Weights of a small transformer language model: 59.8M parameters.
MLP neurons of a small language model. Each row is named by its layer, matrix (up: input weights) and neuron, and shows model dimensions 0-169. Each number is 500 + 50 x the weight over its row's rms, rounded and kept within 0 to 999. Numbers have three digits each.
A block is one neuron, or neurons of one layer that tend to fire together. After each block is what it responds to, as a language model described it from the Wikipedia text at the highest values.

L7.up225:477474470431543573457433592585555457555521493533486454513470532562505537451496523464447565490612470457504620488506543458473416525452487436453517488518489588493462547459502493494573493491507519655512505493486460500514529351382414443444396473528536528530481533466533423500482485497436501538454583586482400538520528424461520441427505428514459518499486547483511439525491506365523522429535510490465534462459536473504548501498555580529506450451585402510475432477506611476466548463588548481485514492584523496620521467
L7.up343:491566605557491638471505583485475511446530491560560391534475459498526607543470493482460506517543469460565408511502473458523532525577499533495505473508492434445503569449491524417445417555462515540600480542443397547558578456477429553463470487601546438491508431423457464503430591574460406517488553543555651550482495496493584440494546557548520477510445459535544544385453472451527491502399440475498547508424433426453473567523508513565514488568581505546521573458529579576571475514420421489469489500453504556477406381
L7.up677:541470623525597559499587517495472458535513465382490457478478484572553512530437507580366559399535545443543585390453559483463478550555454470480523514572542481515574457498561503580547428437507469513512494509436485537455421535427421508460433508519385493522481489466468438433477512536533519486467540560546460607464573477534554443464546554441426498441425596478474448552419480414562559523554460568466525491457560448513501395483510465478525572504530463549463478501544523469507533464374478589549502587456490531440488420
L7.up797:476531483460480489496545540549508488536544456494483549539499497512513436448484526573509498491485548480606484557397520524434483416492561556566476469466523558488545492526596354470496499474463480469497503579441539480511517508462421562506568505590390482551526450416453516410462449471414569421483521493447573494448464524478431426456497525505516511568469539395405511400488569472483464455563494526491561463432568584491591496519509580597512623540490430485498560533426465496535494461422576574538485500464437514506443532
L7.up843:491479378419478598442530476390477522500539547445532454524496453497574448585453495608531551495517529511518503374476498566471499544523497422443420624481530473547434543440543452542533479508477451459535513477502538553483444477437518526443469524490423415514434443485501421422478499492558449483469533504518475464480414479583571571531521526503589511537575484510460540449554441470550475440470464605496527457512514464594530519461464515526474473454544542493520478488444462575531493385398406415535473440510561409565435492
L7.up1474:405552530438408478457486508463490524522553436563541494568478506513532502549413495463544547524487541389556555437551481549563389619492446515496474469468515459508566548495568468443512484497576465428522403512430476545442444547454492465512351489554556500492473576432510558482525536451525550518423473539448476536530633458507548513533616486481482496549453569464510559567564468535470504417450590562472594553460485506638481492484500477491554373510467483430508496488432585468501530493502513468400513394489494398489476526
L7.up1918:517519504608536487455507493462462424422524489554553511451450524542493533507566508526492504478543535546500472512514556470508501493438568554424451559543480480542511570549436496452446506525458450477535502571438416448447409353552471553600523469569419501435449495465544599529463508536551526451459491470491530604539522642492514604417563520514482528506506522487496489498497444523607490558473518463427531385541490402530523520421430531530430507507524500509477491581441516543487556500514439565507456438507433505460407534
L7.up2556:464574555646480529515509463568502506485418479528445515503525479518497517505529497489407531605571472443493493467526523450547519461488525463500572446514564395483439494396480494468538436509490563584480529596506516556477610449566454511541561554480517492483439460408472569430528508400447507485482483519459437527463435540499517411398597636490465532535502442428602586480474539403474562487538432431511601467411603453404483494451474533524520479482497544435516459533542603490458477438512408487609460543506453488515537551
The second newline of a blank line in Wikipedia articles, usually right after a == Section == heading, starting a new block such as a table, list, paragraph or heading.

L3.up32:570505567571439455508506460531430455493496508451542395590568565577535531605490537475567559509474534553561475480553464458471509496516501556431535428537530534411508508498542565442494435550533591580480446507465457461383495437457459477498511594553423399470429452478462516566598477487500442531479503546537503523508529518466622510486494507613558472423615419489535393546483492541484504520572498389513567565520538462439605496531448426514513582421512441507572580470510541535453471428484578516514494500549521575475549491
L3.up203:527609609590434526509415435547462490496488422502431582511485489511546520540497478498543536504477518506564545552523456456488576562518447547521525573526406486473528524465495626590535474456438557529457504486428536487457513448555452466469511414445556613556521398454488442409494538418513428527532494552439469465520624550463548527465431562497518387503463587509554575476434449479497446517516428614585576465508503488497503520509490456530520379348514470459466478532465423500524528429442572543531405509579570508503456460
L3.up477:438515576447508501579510555442489447445515421468505498486460550500519463574554487458484540454536552557577497569495404518501534528509469483565452446519479566413544530569467515464467528489531551485451458516466514445503539530498531519448534479459423452467516541528491564481524483551466626502458488440476534528495487479513539562429459464434373533579546494463484481468544543478458470579531478486492564415503494514511506579502463515538470441450386472456448558451465478488538455504524486556539507501556485566441426528
L3.up499:517536540615476579537603515509443493565564475473531470510456465537521515532460566606404556531492526514424581509496455455529503443456523517472533500500541542405481560589424457519533457519520490460407444459486473536409497445477522498543553431468542510527466534539478518585455490549445508468421472488422514595508495489464464537454449521536438563517569543408470507491401559555563616482438562537632491419529541490529596435495510445485451520545532485460477420473489544547512455555497489543536496396538495504500443425
L3.up527:527508561552510487493487441435506578504461510494502455495416522462422454561546499554522471546543528476556506555522409510582530475567557561546518464421525504449546458455474471528492510465449458514430543526442495430480502551455367480627410522489475580444493500426467448522501422481564469599508473511426501545620593519543470515575549479413478543536536572433506495523479508569476526450488487525563578464404449455485540461457448587529549475462455568554521498537557416440533539578454526457537521501555440587489510461
L3.up1769:455496535453455537531426552529554595484583424599548467495417466511508456495483508480450558481469502552504496457576563509521428437447473552472565369420516517500590591585520478463439510518538503517478466459437471357499566598483539483528490396590449533521420498525535521567507461502517611512503550445526507431461603471475484433540533463501413437600444493502409536531486514514577513570408560497502431495490515499500517491531629483529472492493505501548503594442408577494409442449504544588566511404598451552508471591
L3.up1851:440585429384519519451430455558545509474509433515459493455482525511488516493514510482427581510536466474491485438571494464591519487514528479424526558474425475511529444485496517424460485486436537458474486514552524401521502511548579557468473489513509441487580518405558618469555392472499484539425453508532572613435530416480493488402515536417515488468480553508574513516488487477523540441491524563559464487536503488491423585454545467500598339491445539415473550499469572544515502526463501473509453511480494509523498502
L3.up1940:572585496513463522532440491549563506553592468481592557454541499503548550530543468394562547503481497455536460465455583460509523560533381479456435526452520484443507525482504522445604530512497479463470526517512514553439568504475512445539395547425471548477400491532501599498454564465485421565481582485434491607439504439465494536462458458545431488468519510423463460551424466472458494566471576475533562390456463490572535505502494493480520510542542438489489588410592564489539486555537574575508434577518495591555514351
Second newline of a blank line in Wikipedia text, ending a paragraph, list or table before a new block such as == Career ==, a table, or "In 2002".

L4.up70:453459467499494526382380539523509458539472517502535478596452567507548504476496511519495548457570546539489556531462485540472535553490453489457571422485495532568507473498625539470403440520528505537529436463542500528512535501523479504452508473483440561423494457509483447580484552504435542462462524577493523549520507454441375506502481551557511576410441465395544419563460600508483481446524506529585516493459530490501500485487383486478527556504472446386503425528499496434441591442522547673534568441500564467463453629
Determiners such as a, the, an, its right after have, has, had (possession), as in had a population, have a smaller body.

L4.up1765:490487436540523525479426504560527501511571428486452514527491499517519566464513496550532511508514594503528506411522498440541523503469591475438494571453540535441412533535471501465511429592564528505497603487388524553510506490547400454430540455486544461431478506456485494471504535423568654511385587629460617451449530594421444529511523593448512530557413496510480503454566578467420447480484403546581549547497448576448473488516478409543563513544532480513459479554571585491438501479558574567460437435517426425551436543
Final or inner sub-word pieces of multi-token personal surnames, mostly uncommon ones, e.g. Offen-bach, Gwathme-y, Pared-es, Estef-an, in biographies, plots and tables.

L7.up418:650547430470511469477575539387474501548442450601510454514572555464435453442494521619449477505455403512442493540589433561483570516515519575472480505498500492491617564482429370584499439589517530595547458518448597475496467446550475550509513432503581520529555480531542481482419485468459557511458531541496490473465440463493516495471564523449461566493523556573423509565448382551552526524448430380455479511486596496558496461470501458617406536491561473494505523504437444494491440434459464483457512507548483472541473524
L7.up672:610472516477520418566582439545492498592479466499438341505431524422585452521469466598507466454510358524454482472529455549448513567524495506417487520488567498549530524507447467543619507542488572510549595464537547508523502410567486546454516440481570486448528548499553590473474532555522496582531488554455538444589510561398486414606496517483433467395556547442469570559480464572466572502442469514538497605520516473486515484419543486459576461560546552490474460507496426391505484550515554471508569524486435425494549504
L7.up699:507508464476533388513475454468468525505467556556551441542479458479448534557520526583537480454490403414544578535501534542519494476470534456459552481458500446498411493423394536593558536498521432574458520503544514498523500485549408621517513489450464495485583587491467559469586482487505575498475485456570529522455486451484516434499589538408526482417517594520522423395480521477452477449478459473443496568504599447446491564499456569517498528574449439626541481590485522529497420406528444440454488481476485562466535529
L7.up1846:510450424541451413497518422497489560509502524594477462482502563382509539573535522529438497503593424451469509488482463485478518547587557500479577553510501473519474517453461505538595525576522564606530384462479589536640553383535513541503438484440562474544533451510589581435513529440487440529433486546511625471518525542589526478562462456350513485458452471566483490435539419569534468450490444451419495561409469568512597478468505503525445461478537498506492488533548444414453511405458608513419571542474528483503486541
L7.up1936:526562425463497459577476414565482485479498488568526559494559598423498504454493532519397529432478539514545475550537548488486472516444546608515504590500425567520483584428520467496440440472462491483460450528525433467495489461480543515536485540619526432439553551470548582430567509459411474568530522508422543526521534548503548554534503499493488556457530496506499607433510558450488493538470529557464537520512558529534511571506463449462570507404484432551518446548486573453464485520484491518503530403518635482531487495
L7.up2014:562503512456529447461514443506515460601561543515536512527551436482531480473601391557446502479522421442535485647576421538540531449396488464486540528495466518451427584536526493491552481444505548458448582527537533530460380478539560503436525456532512508441512525515426611489426508504476495651569469437464493547512539546546449613482449494566480433407511497492511505500470441548506532587564502420507543462443508548546461421579433561518434575530484431430604525519547554448515547556434518470448552559524532494489520465
L7.up2297:523594502489476535574525488458455561552446574438548562469582582443435526573470533526595531402467456469521578517512402585494467539521588461479549377486479511512534612560481457476547525458553452483497488491458440519474535465503527527386459517522518520482444495437507607451418465535422541500525441448524435464467521599450489660468490473530552485455497518526530472488462458422520520452429583368421562467453539481498477593495539568423450454461451384500561431493520505532495521487488417433482512420501462462536494528
L7.up2302:597568503547473479451501397538509583638528425539403418549459433491507458499520577655417424496513506492458471540478473478490441453527450506459504433493506538497494497516557443550517438504537427513497524487593538435504439418488534515536453528529542483477551591447524619527395489498544483512436504552519517465471525499537522509583554389473477497421525534476512466468396554506473527433480469447465566525495494590571463470442545519470616477410571467460540454558475440606397510508364503470476565451583501438489503419
Final word piece of a multi-token proper name, usually a person, place, team or title already mentioned earlier, e.g. Hasting-s, Nietzs-che, Blackpo-ol.

L7.up203:491507563411375499477563602549547454579514428475408423559526502529451598521502488480549546411484502455447560524479514561491498524492541574467557417562575450500573606484474519485535482541537574488602482546529464481474517556446431482479494439546419340534567436490554517387504370540417470409467447504603518584533525465459468504556465463575515520543480491509485523411453597445563494510447508582514468543470539544520553457476489413482597549585452434485480551584500521527517460449514467531526445513607496515483497541
L7.up464:463524454430481381494536443583464523552516431575509512455394405428494471532405509427498595546502493483543520584451513480419562495481547429538594566492511539544436577600504426545498560524442413370509507397501460496457551490510557495619492545427370532486549558461489517497465489425507616581465505625535500477469517540591538491487481465519505465490422412496527561578487538488510392568476581467476501561501469530491476495599454511583468555498406510493527516550540467495516517457561411488482522507496513546423420536
L7.up552:502455585429595506505574488458493513472584453466517524476459520498478483536413523520478452447544487521557471497512407575450548425506542446458526520502539524509546556499417532468465470451432658503534482457558440510478491472544448439397533521431457502530456464438454529412528547575555555410601436558486538613616473491492524512532552481528486480514516510544496514432552513471479515588487597502552583503523532469410566421447458498574493550479599487439461485595515555458559536498515493467424423531552430406485500505
L7.up1415:614499550585519526530480527467491579504505488527515506536548512416590494513443449463522524406499496541599507565482464474466505487528481473413482613526475581539478540572406530544532532630574374494488465516445552481506440483447391490484485581469383560500443522550490552484534458559457546495539498564509547583606494430473407389526481425523544523449517458476441502473506569493503454498583499527491413454515481509497455392520550619497559524462500435568517477442453538512424474404513536580491470539530458431581498511
L7.up1585:572404562464501565466493494541445471508577511581509557526572562483571454497474515549501447530534520557548488497447434467448541423457533501393573453464435559485409478414447532526420472428433501497478431553480472419411434604464486532481495487554531492452536487473496533417461505441472551444433478545499558497584556520466487568619555533478462551551540426501616502497478525524538516442567453456455520522556637562471491385583546535503525500471516489416466480544504525504457430467455559580532545547497494444528450513
L7.up1717:513545453505443504457379487503474516543476463488545525546527509485475460569366503453414500540477499477552562475524505527409460445511577485508479544424541455466499556582452511528522448539393448539490480487484464508451478526521586381530495505527514518501487445548508537457419590422484508402511571525568530502539512426522373496469479512552517545592469608492512405436481468532509473584482468485474488422488514512472517439441439495520476519515461442618548557572420476591513518553526470472505490459486516408540523556
L7.up1822:548566523461530539565443531506456505506491453512376562504496557457540456410487438530469554446482497514561452510500486571473489444487494564454580468597481445483411488464463554594458500509482506516592386463544438398394507525491568440554470468508478405427535516455596527572360521436427624525530398557605505560575522478491486467533511482517594424588382454513533529472443549538515444589484567575583505483495434495524467474539470564572523593493431387510481593458482494451474476504547593511516577475400526481460474554
L7.up2018:561513453492558528600516518528526469492410528538497462490454627476545484489474478549468491505439447579461540477473600432493510526540497497427528511522451563532501481562525540541539481578416486472447401564476463571480527561446480572527402567508531486477571457542523527513580473397513457421518486410531498571554506515471565530623428524495540529482394417523482464507438516494569538469546512541445597461465463471495501393513478614478486538463488430452526522467480477561480492423568498556448431453533507414547537497
Articles, numbers, possessives or quantifiers opening a verb's object noun phrase, e.g. suffered an, offered a, made three, gain much.

L3.up81:490504543570511556528464464574514457543558555522458483494499478510379559460609573471465473442475580526530445499447510504543529567491595580522512489551592481518564517499528445550539440519494487486529523483362503408484497516461430517539543537527385411479474511505486567514459509490510550465527457452542578469466556485456497533520493576455466607476415491491490505537435510415397477530474523490460500486485562375458476511475471476512544442519578524535482423570556497433529548559553477594387453453517520484510575509
L3.up998:482513459545483464476498519487464544498540539406511558488496448525484505485486575644501429525473531447463565527500458642475557573425579508495422461513468472511545477546490405514491475483518477505493576502490493516422606567544419541458551452547493554427415523526501600558534529478589486495465582408512524448439478471412546472541455540446570528465443564481506498538483497457526554465523586425498487514558510430563497492477519600541531498473598459473601398513465484539507457503425520556463611391484520518516488519
L3.up1602:555546522554527453559474520579482523494534524518621505544566496462519582542541520528487433539425555512538542455486484479496440438424555592452462513495495496473587517504516470555477467462483464500442523552478528450452519550517428457534575527417535604486514525565460552526497508455565497484479427420472532571454480441396510511492437513466505540500489389536446576567466456442480447469469533448481528621529556406463576475529476568571673424528520531519580478483492518564486532448475487588501452410453537371510461546
L3.up2100:535388500513513476461523519515511538574515480507434502534489490525529607526504485487520565487615523424562526466500405352520438578382514500527525588450584432413524488491538498525533490423558532444455537603422413515461443485491421562457502565448440520513493590476474399542506498455545505489442510514495608497540516561493530485408514638433463524500537556452477567477534580477498494480405468514527534484511464545479537380503592495603527506533572487461508529490510424517454471559531551598568537466514521501572471533
L3.up2222:521499447471495502492503529472516487563577473493489493506542460439512485520422376481555555413597530500369511484466513493524538612450539530451525505502506451461447486481460481480589501547450431533407479488470470469498561422545500504540566510458482459525511437490460515578515504512561571489420461452543531554508477572492604536535547518449429456528395548422500509604499502505522521505466499474473565504581521405474551497468510518572517461463577502541499505528482463537500510479521490595424460429551442580514459529
L3.up2298:451490429524480470520496483503565524518490573496523488508478482523489550447465525637452538503574548476559422492484457471522576579544473512629464471524562514498453482548466452464560399409462532433567416508519519588478511520561579479445437482451478560503423541583513554533469431392478473472408537519473524577440521548473568499443525562585509534406510510523596519495479489469498528514452565588443509472464547460462552489580519513494467548497526475497451440637496506523496587508459448530545519530480501469383385631
L3.up2426:527487570560514542563571453523554516511591512433516542470466450587556522529439488526521535509409541422529593503530451465551538556464556562533488479445526537508512438478473453462528576523459558523548523579477529545514588523614477502546520478503555543464485534413550487523451508535607458424441452487527501515428575524460535466504536550487552639523466602402591524579516451543570514533494472403571554406463522503425514492443438581526507466474419459546565446524541477563426502466467497625455457424575525464448420513
L3.up2462:566466547411480457517465437497502456492583556593497378523541523464421341378383497579463464582547489401451528499517496520452528470468470522434433373459501483439486462550478473582553538542502509402564462576473439493467470516589504520536577482468520501488546437546550501545494407575560497522474538522475522571428552488521634445444476511469522467481446469474475471476463505438444495555478520480519588549476523490521492478570510501512548496363526539455553464542457475465497477515487449599464511504513481487582516575
Final subword piece completing a rare proper name split into fragments, often a foreign surname or place, e.g. Schopenha-u-er, Văcăres-cu, Helsin-ki.

L4.up1211:506494615490444514543425535531543469476547379550506502482475506445517522589422438508483549523465448464578461515523475478505553481443419464504499573621556583439480463523438395526489506427485459447507513510470517518485504595424493560558455568464532413492388540518469532456496533506482543421546542563478541513492557522471462505475528506437507538491451504495536487614461460460534587490483479472571543476474414475519561475507428613558447452505525536490523577427456539538433512423505486490542456402551530574432477597
Second newline of a blank line in Wikipedia markup, ending a table or list before a heading or after a == heading ==; weaker on words like main, lead.

L3.up132:547504544554483519535477468478407521421449496478552507542539435412528489489508551460535453470384476536518578628444538409500530524577511486566614465495440442490503568567457580448498465534519409499550411494503483533534541512539442463504542456446454507518479494556453459525531415512384500435441567512523567471452488487508493454432437518434573431460574628460546552542519564529468529502505454611549448457499538493412476478489481524480556450477560472585507538574561502495528421432545577534469465525479501578462496616
L3.up501:481558493549529534514412573526438599522473497466518506520485485502516438532432495446482511501486462522518426435465557460526420488453583527559502558471491496547500502535533487560592521577481485418528484494593526496378438506475564486474497537485560515468450465461505431478471543542467486488556584573455563497469502449546575454475592532495423550446404562539457538470463550462481543503441517488525444472485450516521506356449445546568533518468433395655544517484453467559517475438439453508501485487409504525467532449
L3.up543:442549530405471509450436523374530602416667516494491471488489439466486450405505522542514490602523421537538499451473465533490480508452467460423488447561423436460505513563421425420517534547499492535554414463514495499569458511556440447470458478422540608527443486486449527537439497469490452522454520536532497420439535508506438540458461477436543553425453483503535565416563439609524519567472417559387506519549492517467458488550507435575549540500504464465588538543436539404457502480501484539454513499454500541541472586
L3.up934:484573428562536559537402541518417554501558543533456506406534431457458546566433496544443483494505493569330414423596468458470407543500514452396492502516514504541408451493498563497509550500566487451525422497505413541474478434478592505514595497522430566537454485522471521432515462444456511447550428443582518456454553498462607500511554556514622621453524482486523539587487495486503500564393391477473515463489517463526464515511459437570454450495467531571407508424496483468466434451497501487470477502483564459518463430
L3.up1394:515518535473489526554430501502526509460439583469479459508587552415476501450527575431511501474567533602499504436473622463471484468550452554544549539581427559473462380535546517532459474548450447428493464618464496474534507507480523555466440470413523548547520534471505483517573513571411580514478519584449502442568552548420480515554537500513482514467510543442491580501493407534502569500478487514528547568546602575591509529413458491510499444467412417575495366511574522542593537518515454490442544402541494530501515510
L3.up1947:490518451527486456498535503511421477624465484495552426479574601460536491467467534555437605479452357478615503424526463532472452499383510510524514521508460530471487421502459479598511493528493410478468510489417475582495557525427537463554498430450421595417586472561477587542491629507486484482622539596529513481496533491425453541513516440529525455506554519606486586409491512523485534519538506494478515492440443532400497444591419558511490520536627477522510454560524491540595549499572518539419535515563546528508512513
L3.up2033:516471510466488581468409497551536553542446534531405518553512475459562427542550501538587539507492405526506433458375407556416537592522494471444585510502481484495468479529419526539408483469392542453432431510537561529479567507497520461501500456466486434561561432464543459472591469478458459491531484458470574546593568435434500500478482422537491460504536558575472460496469532383514473565601486421512461541504482541409477483567482593464592550450571472512520564580456470550522554353525504505499500512523491441474528452
L3.up2302:501568453474556471559557557480531485514437600487456508484394502524513480481509528474463585544466475496530439514464497418551466510411488451371452530442539505458468501486517561527488487435480504435468415497596447473455485479531475505550592477448490635462525468478544467489639491469501459543547453401520437511455371567425500551511446548437592529496502526488507512464498483587529530499421522485515547595364531514474553521465514474487546437560565468358382546516512422466590488574485520543619481433483504533493493489
The first word or word piece right after a, an or a possessive, usually an adjective or number such as new, single, large, two.

L4.up2367:553538391517564516501443515490520523503388482469487539486506598456412459497541512496353555551496473570581508527479521495467482494576512526502499555554520509467532502467500492471565516528526535492489457551413474561421525554494509494492536476420523480476459514475479476434509551497545494481571532582440578364397466575566321574463505546496567574466436505440472568531475511524535524413467450570544477527690462555413506445516521513500524597511475605512453532575464488519485576484523534526496554502500400560504555458
Time-relation words that begin a timing phrase, such as after, during, prior to, following, until, including word endings like Dur-ing and Ju-ne.

L3.up9:509539500536511525434469522509478560486560501451522442523456545479455450412495549566450404545481581434629476489433460426551530587569503565510419454543533490470466480554444412502409545568436496486533533682549533481437522543559499518527511506339524493519514526558502588499487569441473462457353485563512538505449456470491438547470481462420483479550536528554496442543456465495458467536581463456525615551437510441505489542570422399429562430470500560539522505531519589406545557486481490506489519477525525416593461503
L3.up493:547425542465467596446450499494532475494491463540478450678521445442419487498538484436499384472517604493557598477436486493543524552527408590497466473516455437492519439490504506613516524517462507430457532602503589509471496553527479494476500546497498542408365483531540553482488479449507438483460459560479372514404452517470489488443407502470507460475432510607472476464451479433560523568562453413474423542487563388538426466498460573459529561478449517517516467490455546423471496522490513449489483479488522425517389558
L3.up509:506457434452580533471565495476539593573535380476457506530487538525501451534546475459486440472486539513600470506523492440499507538495425475464559545498476486441451561501479472510511514567486502495437445434418577432463440532529549639483508536430554485455454355505521517482491573505470390406417479436459437481558542507522453510505437413537547443537472529507517500516438481472477487494514487481463594639460448511468416504502467493467572560468526484535616512512442493477451479517427464460463529526494496476497509557
L3.up1349:440480520454523626447529534523542523574442549467525577482488533456388439495570545462378465433490564608498474525531502570488545471459506578469499452572528469446428442502506452538558449488536453547454457495553599592415585531527588475437559550461511509446370383483511550485592610461585461493487426529508491489420438609506384440494501556479515502415474554545433480493502508487632492429502526475523505521468458442480501505523448547489486530648394512466448503505493508524508503480553573526481497490479460491470461463
L3.up1630:477452504483472408530451508510616607552509501500466454557491446491447474429496445519520466473463521584508467501587518463550506469571441559610480542451538492480539502495479470479380441558441553540478498455553480423555553517502520470579665545476509481486491434487505553614471411510517523449449450381555489510455416469543483461384442442462572488501487598439520482540474611447469559579440479406597595570531540455487525518488462534475579520487525456515511537470453490390464529448478396521526533493491524447410518482
L3.up1761:536440555499508488423511538547592487473424505445447419451420482505472517493494465514507418543478572492526386574511458563547468470450490520469591533520495526453491547571481507471492476437456564567399513461546565435517499410541496457549525534507546462463517396482503515524595512488649444552539508513588467592571532485611411499423504447515527549543517556571490558432537494484554539624433522462513565579443535494448513475415501491497592536423481508534505492484533524442430514564496477399525456479507396451549383406
L3.up2231:515454490446546523437408497498495429589437467482477559583463503450399483489568494553498477500439589460555484445511463538545456459539488511569521518412494407481470436531537477422515427521458449560433495493510515500489517477547523433495470479528490509455523447554484508480532515511512484402473506415582519466449486485524479493444472448462629489433503559582570502493463559525461545543580550480574440565460519507515569610446456566500496488439458529458471500532535577512573597486447499541507524530541549523505451430
L3.up2532:490547563502468509448542544487527605575452556422479547607432474464553460457558469585533465466585564530485535570543465585568504621589481585485484448479583402523474441453510469638512544435490428457554448486512521584530614561474497494431550542484506558469443486453490633391516515464597515525486429532534495463478544447491571553485562424553538438535481578538442508488513418465508466465584449502485553591424550435481483564489586492464469526462492465505539584505518507491448371490524531543461473640508532556543475570
Main verbs right after a person's name or pronoun in biographies, stating what the person did, such as played, worked, lived, served.

L7.up324:470474426494443518461504524442501452544511546426447485440501531519434523619558517553437476430422495505517603558533534512525523501561501467545506602600506584516515585582497525467509534589510623476551553482430431438474445536489590453502557585512548521428570507538450465427566535560497499478515494521599439425600482516441489543538540493529506581539531480539532437509543543562499469514536541490527502436466591484451485496594508535533457458539537445392536480481573542438489422500462537564403511454402588568429482501
L7.up561:516503523464537479509601497479585459421569466511460564475518514541562487507464538493481533479457559538510515405468591558540495450408580507574493559519494451455561502472516423557491456394496485479443480510482445572489501529410501545500433573513407452464558523476541492392503506473599591532433525524489417560519511482493444540537519441523557503435512483415517430591442562458520444543473459568466494487493542495465463523359546435563543465496533458522483558485435509494592520461598483478490470453487508493453481484
L7.up662:541440400404554469496521467489552516448495383514469526523390395554493423486430460559501476502438488497487485473434494526531495597466428556404559460558439449469522487494485514418564459598618557510500515522392481499536561483457449446482517533514461498456456460437441462545470548538506493518551601534573539500530573519511461500467504487515538557514475553465490570530519529428585600516492494475506432591487529523489493581503448500438534424545513477481461485524427391514552557530460591521494480592512529456558470433
L7.up993:551497395518550534493535513467560415449482469459503469497454480440517473566451550503450551508527469547561553517505531423552558500446479516520593460575458462477512524532472571537458408521485422453588398526422529396444419433530517439535450564488534547429555427417515494475499485501430470453576586477447474509520534495444445484426483523519556533473434522543554432524493438465502542456495506515558553501502541415504432519521490423493449468517537487533539422516427472419560449415560521528517504542528545526521425374
L7.up1057:512529488517492506548476527457535531489489442436465521572479457402507477495524596527464406454545481540512588519462514509476589483422522531461511517547514458435451475493539468448460506540564435497519518512556523552448554438452554565648451615527467475335484450474426531487532437420510536490582416618632517454579464494492557531537518469449560512536487531570484587586542461471569541484467551555522527505465499544476438415458587441504462475408499423508493527547461473515495480406471492541453517571568456359541456453
L7.up1498:537494516561479520524469522505553568441478469572486534505494451401584505524520558494427510555527517538477528587464457439464522628457469445552485449491442472488501512406443543474526563508466505455521482479431479437461526434476483457558520590525499517464536553548532490577528563430447420505457500520533513515517508538511552454520530471574507477462456570546509500434467447492567410410434557417441612546511429526478481498483538473459448500498505376519599511574474500511489534487461527524490566533446556457602542565
L7.up1991:464510353616561606461638497593500522549502469526571512516470427539509477520558533611438567485486555529511491521486485461502517521499550582570493377523589465569501512557470420535507474532487534405510505519534458485550501509544546522500514463494517561488522569449574490529502524495395529425562415522543502475549558484538479614577476541525539550598499529491450498464524490548509471477611553473554464543435512476424495455438487529526531559550442503480501512478507578493526533499488487503435406481491503504498389500
L7.up2346:500368470492442474470472454575510726543444522516396454511438489441498539469494441503456551519538564633553477507493524558435562467506548455467506498545491430495457543548483494438489595582427430462563521497509467406483522464563476572585494599442520510441516490505490655446527500401483519435411523502477523402492419531542463471467484558475517561462456493585524523612539568509549485536502506534490598533467464550478582456596549541476428494534491507537425524543442510468484534498517510564457545588482530474540458563
Prepositions and connectives that open a time or circumstance phrase in biographical narrative, mostly during and the -ing of Dur-ing, also before, after, for.